config.yaml
n_kv_head: 1
norm_place: "pre"
norm_eps: 1e-06
positions: "rope"
rope_fraction: 1.0
tie_embeddings: false
init_std_o: 0.0
init_mimetic: 0.5
optimizer: "muon_variant"
lr_mult_qkv: 0.7
lr_mult_o: 3.0
decay_fraction: 0.362
final_lr_fraction: 0.0
batch_tokens: 65536
MLP neurons of a small language model. Each row is named by its layer, matrix (down: output weights) and neuron, and shows model dimensions 176-431. Each number is 128 + 32 x the weight over its row's rms, rounded and kept within 0 to 255. Numbers have three digits each. A neuron's up and down rows have the sign that makes its largest values positive.
Before each neuron's rows, "raises" lists the tokens whose logits its output raises most directly, leaving later layers aside.

raises: "5).", "9;", "5;", "6).", "7;"
L8.down15:123150130217126109173129169098108131171110091139110148169155163078157205138161048131067111097149147098070140144133134147117135117100151165085117165163139127070145160122127156134124118173082163137127091155122111143092148148089121094105123090150104121170122146164123165082178132159159179138100171111101141115130098117126146120155197171095142118160134196166160101066078123077162127135069135151147078143083093174153157199121186122114183148162183078099135102138099122143157158086159132085133107160165150102126131087078154109143072118105125194212142146154093119178116153147117147091121132177095132084172140137150133209151084139120125116147150178084143127107165085142156157188129087154114197097062100183150134123106089112128130117153123109122117144087078107089133080089124109

raises: ".,", ".S.", ".", ".)", ".\""
L5.down498:087178118098105179113123123203069145173123066131157116149147184150085116093119166205140153090136142126110214096158082132129102156123090122182099117098133143190094129161142168148167153149118175122144166155123160153094138098120160144130151154113194103144105163138159137129096042119132148121091102118130180136137124083181112176209133054141131088108131155142102131177111125129145100154120149078077145134121078120149158180144095130141161149116098134102154124105151128107139133092083169133097149130120144101121159115095139190053194092155082092165172167096116158074118158137091111196118115126146125135146143161177173123130081160091151134139111071141140120124105159165195116110141132142085127148135121095107127135100115193142135073137119176106090142121105141122105114163165139

raises: "eather", "ords", "hed", "ien", "here"
L7.down99:129132110191076121133147125186056105102160077139163116130129125121132126128149174167226153159106158122196126122078082152144138092113086142110098128150074153143148162156133159145126068164123117055112119185139162172137147158164165156169097166086048132110189142113110155096161177125106131103035140179148113128090190109120116182107102140097135158092173130135146124137120159105176157081159130141172137161134147101171136137087123202162126129142136146108105149097106130099162189114114123130127153137120129081143101073132144125141157093137152111119090184150167121123086119120140098117145056123100186124197104136150139175161178100160086100150085171084138131112135134098100156131088157181147133146108180106145127129184135118153148126133123132164123121147150086181187170096165160

raises: "ating", "ated", "itar", "ators", "ator"
L7.down367:109141190154173121133099153109148109146101105112143057153160106141113102171180155136118138085039152135163149136117109078122143106104126109131138183139122149124155190171184111126150142146150119142133100090134118162093064042135123136121170218080086167101132138090124109198079106123091092145125096167114129115181155158150165139121134154138143112118137100119125052179127162166109089069141152055116142160102088132089157132112138119188082070125140102125102165060173121153103124132156147074137073092136131140108205191119095112174131077123153093188137158151118069136098127114085066141162132116133108149183150133092108121137095198094146111124133127135124107081084149121178164115093113138138133177140113098095124076129088108102153084143095147106172085140092113146071081162053090

raises: "Ar", "V", "H", "I", "O"
L5.down764:103154156128135122170065124189141154102127113175059112097104162124086147121134132154081111120055128143073125166110121124131131095181164176104057168140188111107111106127076085098107106191139138136119188117088111137063061155138090122095138060132125150141100102111131150071087119129107121142094154172158084160137129114069191171075132094176144174128121128081125145118132109160144150208213105134116103090116156156186154192151180157131126167132161128099172197179123198126099175152120183135138128147121162110112173117149136146126149123067057155124098124142132124112134071089138099094105105170119158130106073160047124174161114103154166155137132123112164154134137127143115107175143084098205129157127154072024166170120132158097153167155080134164074171119132109102087158178131129

raises: "ens", "en,", "en", "en.", "én"
L7.down704:170167118120132128129145161115120128091095199135138129140128185176132171155140152169092160108132118119090139138189174071180100150101047121126119098059116140195050141172125168098111185091091108075153100114140143155143140121157059144144154072141178151129119117124091103113118083131156050136152153125106104103143126152089128156193163086116141073153062166174075106077125061090119165171113135085129123155144184093095117119142145123126153165168070090111107158131105195123123103154090120115167166156147115108099186155104129111133103153100189102107159129156161127115112161143191134123118070155129103118126103127094136073165111105111162147156076119073115154122087101148129158103106144139205059158145108134155103187158145116092143142176090105107098123129101085093043168086147123

raises: "entially", "ally", "ality", "ential", "al"
L2.down677:183111056112122153115123157104181090142127060119157144143083099141183158111154086077113146147118157082157177155159152093049160111168094148152103098105140130145194083180187111165125143090113144136151134091098145142123140138116149126112119170108032175130134153142155077093124170192105126168151184103113107132187103126139146127109144096104122096151110130141159145198134111144104134124105081071103171130058107148100170127078137159155143164095132109176117127163104095136124159136113107146111130100139152121140147136046119139144127135064107136133128093166120128103129077135102110194107054162144143096123129091109159207109149115122107096174123085100134115089136104094113138169138136172173151127132139099167147088125139126199151155104129105112114078172129167160091126151141120

raises: "uj", "ō", "ū", "uts", "oshi"
L7.down735:128139127098146079138155069134146089137140097140174113148114149059106099093122148106158150147127153124107136225128093109164162174089202155032056128162140110153136123163137134108127126127195132157119154098107085079057113127180089126104123138103147135148144120172133098099110200162073108183115133179122145094205127163083204088148156080187127175058089125165149175120065103128160142140145150183104127104105094105157074114175137126149173061075129047145159127116081051134118107108165170044148141087098145164092108125147114130110091160128120116129112126104092143110158159111144100157121109111146127120142198149146153130116160199159138084105108098138124137118121121131111193130144078144147113098112101176082083138117136116124118119140125058111124120158116109170080095176111095

raises: "ne", "n", "atory", "ress", "end"
L2.down259:160112147129103190119155109143130117184105190207064130089142091103154142057086072133152148137108109128153155101104088128123112127047102124122164144133147126153100127148154142105156144091151087139142197076104201128122164139174170120131136131142105114121143119159109095163131101041127104150137124196067150145134123085124100142158074151150119183172164170158129135119065146137147113159141130150121146149164086109166112164165134123112185147127121142145089164106200093140153166116138105159171084175065144136141103118115122084183072167124136141059158130135124119107103131102172184113134198097115096092175131130160099157161141162124078105184129109121101150135132098058137086109091126166149069127125108148138132133116114086096142100137146071142092111078137056121167096146060199

raises: "–202", "–5", "–2020", "–4", "–6"
L2.down356:157161169130146149122147200073151064180132046115127100172104126150155151132075120203146122111195080168127106143118132073135137120140131094152119080140131125134162127158066067062137078100160092191157098131137134142083117109132118121155137138106116177128103104177121144158097112132045128176110144134140117154165100131159122150190130105136145114175172143103113084127163043120118134131133165135117109146171091133138113126164121085212144136109088140142095140193103161078153138152089122151173123147148144142146091144139173130142124115151136094181167105139133109131080113139107124139142127089162154155176134094162176130123098096135169095098126129089112152109129172121137146135116249127112149104145140175143130150073110109105112175164168101110131192157114150109107171085159109

raises: "anc", "ore", "red", "g", "od"
L8.down446:126131120200167150105139204085109130090204121111113189138146107126168115118134113128071102118067147094116086172108168121149141108138119162114143127155086118142052157106086144139091103118213158113085141086130162126188087104130089094103142133096138095174153138148125110103129129135115165102086138155063176156183130130101139112134106147177186125074081151162143142115105106120102109105140104100099070123141107090188077174128158187168160095201125108154171102105164135126177116159133121210139167169098144122092148102151131107102103104121121109162126104202073130157132127169108120188085124122129162084142078130129112099081161157114188138151119161125151134065091146133103082101133112094098201094111110075156159158157154163133092101127143141148148152139099108164083064141104200

raises: "itation", "iti", "it", "iter", "eries"
L7.down519:132167147094104063084175111148113099108137126147138137160163110111155125095161095153149143170157141143099141079116087135096162148080126068180145154183120143248147174120141191046100150111118122126120026139077177130040171147086166170119054092149071125125108131112178164150183154163101087182156058088138087158106151140113110058103109096145112104106095127130151166108090105149093104134106121125133108135122114082149174132174125161111093178139189138168088114161098133145104098097133118056106083133088073124126038117192104088075131127126129108140124110176089129142149152136180065149075157110115091164103205159138128177106169136138150152133140124100119081126143134073186101129048130120090140084124138146117156102125118171168147101127098123159104131141174172149142142152151117

raises: "est", "est,", "ented", "ent", "ture"
L5.down336:203156134132165075033128142191138110160118110139157168107083090195167104099141155171107118177161124192147117189112145128057139166142089164097111107187147137081113112141126151181147185102084133145137092099156098119128164140145133139143091138198076131098101205129146145132144144135102079064153140132082123138087127125145059143119081127118144158146100113196079107111127096120069107139172149094156130105123112134089115070122075122194120147142120130096120144115120125025126100133119125189110075110102134124147132119111139079127140076104066088101132129132171132147076096150148114160105113127102131089146144139158132155156129147057115144157106153138121141096098134097118168068112123181137117178161119140090170155066154131159145116130122121117190175104159084164103116186114104

raises: "est", "est,", "omen", "ing:", "itude"
L7.down629:144170118088135167136130135108096105095091108108125130116237132144138091127096130119089129090135050134136174170094140130054148146117122082080067087120123181119129098132079108201132074099093147113113129195155091169114102149170137136120155112128152110092125125126111168139112126148119163138140081101124102132179061142180131126103146126098096092157045173143109095114103094103078057189168163094125193089096165129099132122141162117136102101082103105111134129173166146145108120124113123093155119118165195164131106138109052149118121095135092115095143065107127154139141099146120108173082147117160110099157146126107149130131107145091074131139121099137175153109059153082108117089119105138164183137178120113092165105142138147168156139157044174166133150136084148172128086154129155

raises: "able", "y,", "ed", "y", "s"
L5.down2:117160127183157101120078102105165157095152167072097081217187139114108088141168090136190147118115129115172091114166148127146089134129151138061096100154095100081157097125179083129076075140152111126163101138098115134075148178152133125146091109075129144148209133119074154117222193097131135136156090144146146126126098180150125146093138104087138118172108171126102082089128086147107095173144117177143172048123165113100151142118173108117120157133076098185080157127083156178153138124136115171082147141114127131129169131135155111096113105148117108104096110158134149106077118063141106185129100165129158240146135062141083096162113135111124107101104114134135209107179117132136088098170054137137134116116108120136188132174105160120089141116076135110128067097178085054127120162073148

raises: "oute", "eal", "oman", "ock", "ough"
L8.down258:166129125075176145118144149101153133103113155134137116122142161088133118160165115140165110152183125121092123086124192087132104109128148117096140111071175160118078168122150148127100054121187170105136149126087188086108127147115126188107143154113207152095110188134082112146134161055131157143102100129095148131079106113116127123141129122138160136126135118168137189147122105211110050124167151083146118189150090149094111159155109175153149089114137171129114100143138112151102149119149106166078180097136150096127099118086172074195155088117142052124163108070120117163137131110157094113189144153081150141152140145094137118143155093175134077107110138092101181102117124138126108115085140151186126084066109180102124128148157095136121136114021114162132067092127084088165140143142201

raises: "ite", "olog", "em", "ological", "astic"
L7.down51:121131109135146135088128166068170089117094079155171149146132158159099089173103150162102128153144124108124133069078133104127144099102156129134179096106117130151106120131096075134092175178145168078133150168153126142134056179076121124149166124165090109172079159156143118120163127117083119139131142104137104151097104143091125054114107083129152128165114108160123112084057129161166103091145165119122049150100116122097100154122124153095118159157112136118090086072094141165138107189144116105129148042114149100124111107128137065130123065147077133102165153160111150142179112126120125161080078111125140117086121138114140096145084157129111121140098165142063149123177118080065141104055151144078097146157081154184082153102132122091067210184060068176078068085131094142139122138168145

raises: "action", "ican", "own", "act", "itz"
L8.down682:106134168134140079131108101171124071025104129127135170110145127131075051109122129136114133093108151154132085185124167112098115142121120108073125155089144135162091106115140112093042100080142106120095200167139093138169096176176100115121079166156068100155145096166118090094123104121099115078092153149088123153107125113125095150086134141129151110216114162153151108076094097152135113132175119160117154082143169104140127156135094156154101174148107135157094117053135119126173089151116144166125148146110107171113181120172105150072146109185090137061122125130156066142104094070064111106113137167125146109141105173154131078154096173139173153134153143099124147070114104157143178104101127097141106136106108146153094150112158104095099188087101147161116137129134143138111141127209105

raises: "ent.", "ent,", "ent", "ents", "ency"
L5.down463:154166079125143144142123094167126171124120099132117133121127136091104129071124124168133134163101123160099143135100178155149137105169148136099128125147077173123117132189121121170088042101136146094063170143147127120096182142151158122143116127103120177109114182153153102166121143158162170135118087127176061108095165119150136104090136123115197096154137131079103144163199129124094134138173160078142154200180049163126130152146114126116145179119104141138102161160109136088165099111146150182190132158117061229132105103193108088161126175150140162127165146169089174198095079123140140155067155149129135161174163159115109138144064115079092084078095177148101120111136133093104128125107168097145105123187146089165118206185128125132106147107147181075107100135131034145133121123173151

raises: "ce", "vert", "son", "ception", "qu"
L7.down91:095096181156151172100155185087132154154105075108121169125115122149126087147166100139145145130151095153124094128100180147128129187152164157133098147159138082116111099098113141175148096135138121179105120078124135087128147151154128122181172194157124098120163107120109149137130145067102138149091145151086141175118061040091126153114177107142140073127119143173113104121071173124174100110079145139106132130157129156106073137072145115139107073181209122143156090115088146147088102114108143155163109069110091155108101143114169146131085124183151073076085149067173075115090111123111069101170116150183158147146119112188131150149142145152103123123054111100131105112134157128083109115131170136099118150086075066090139127151041138154084124109105115121112148129132145152151109137109140

raises: "ines", "ines,", "ine,", "ining", "ness"
L8.down59:076138064102159108139128162172079111108168101153187036127077119156127128131099153165075090129130172078156175157150144147100094112128127150123166179143126149121123173134126144073097095125104135096137102102102159167124121070160164150130101167199135099125091082176175146136150124139158116132106128159172123095071104129125136106105135116128142155140094164163183161072133092146140141156158108126182076163159075109068133153128193176090157185098091131121191190186157153120200130115174100167086079172141111082129177108109092144134142114143143107124192135075138126089164087073121156122118133117136111078126114106161107190138099157116170096114081097152094125115156102155112107119114087120127117131176124118134137120178094128101167156183093168095192106204100135202146130108109165

raises: "–2020", "–202", "–2019", "–201", "–200"
L8.down838:163184116148122083135175171106130149048134118117160130145094093161085204096108111115152115102109146134121138211127104112054163167124088148118141107112159173123086146141083155053090072091165120207101089150100115128103150070115150154128125156121105141131078134091096149108069105146132173101133096102153136132116119160126120120124176139139146114091102093157096178064116121097162144140099107103115139065147188103134127132116033133149173092062141122211102101182072146144104121094112127183126120112162107140142087113112061099142163073151146060169138163117085147122106231109113109106102120145079121121205100136153118189109124152123181144116158160176094190147112129150166153088149117100087122061130113112146146140122179163058146082127169137174159166152126172149129174090139111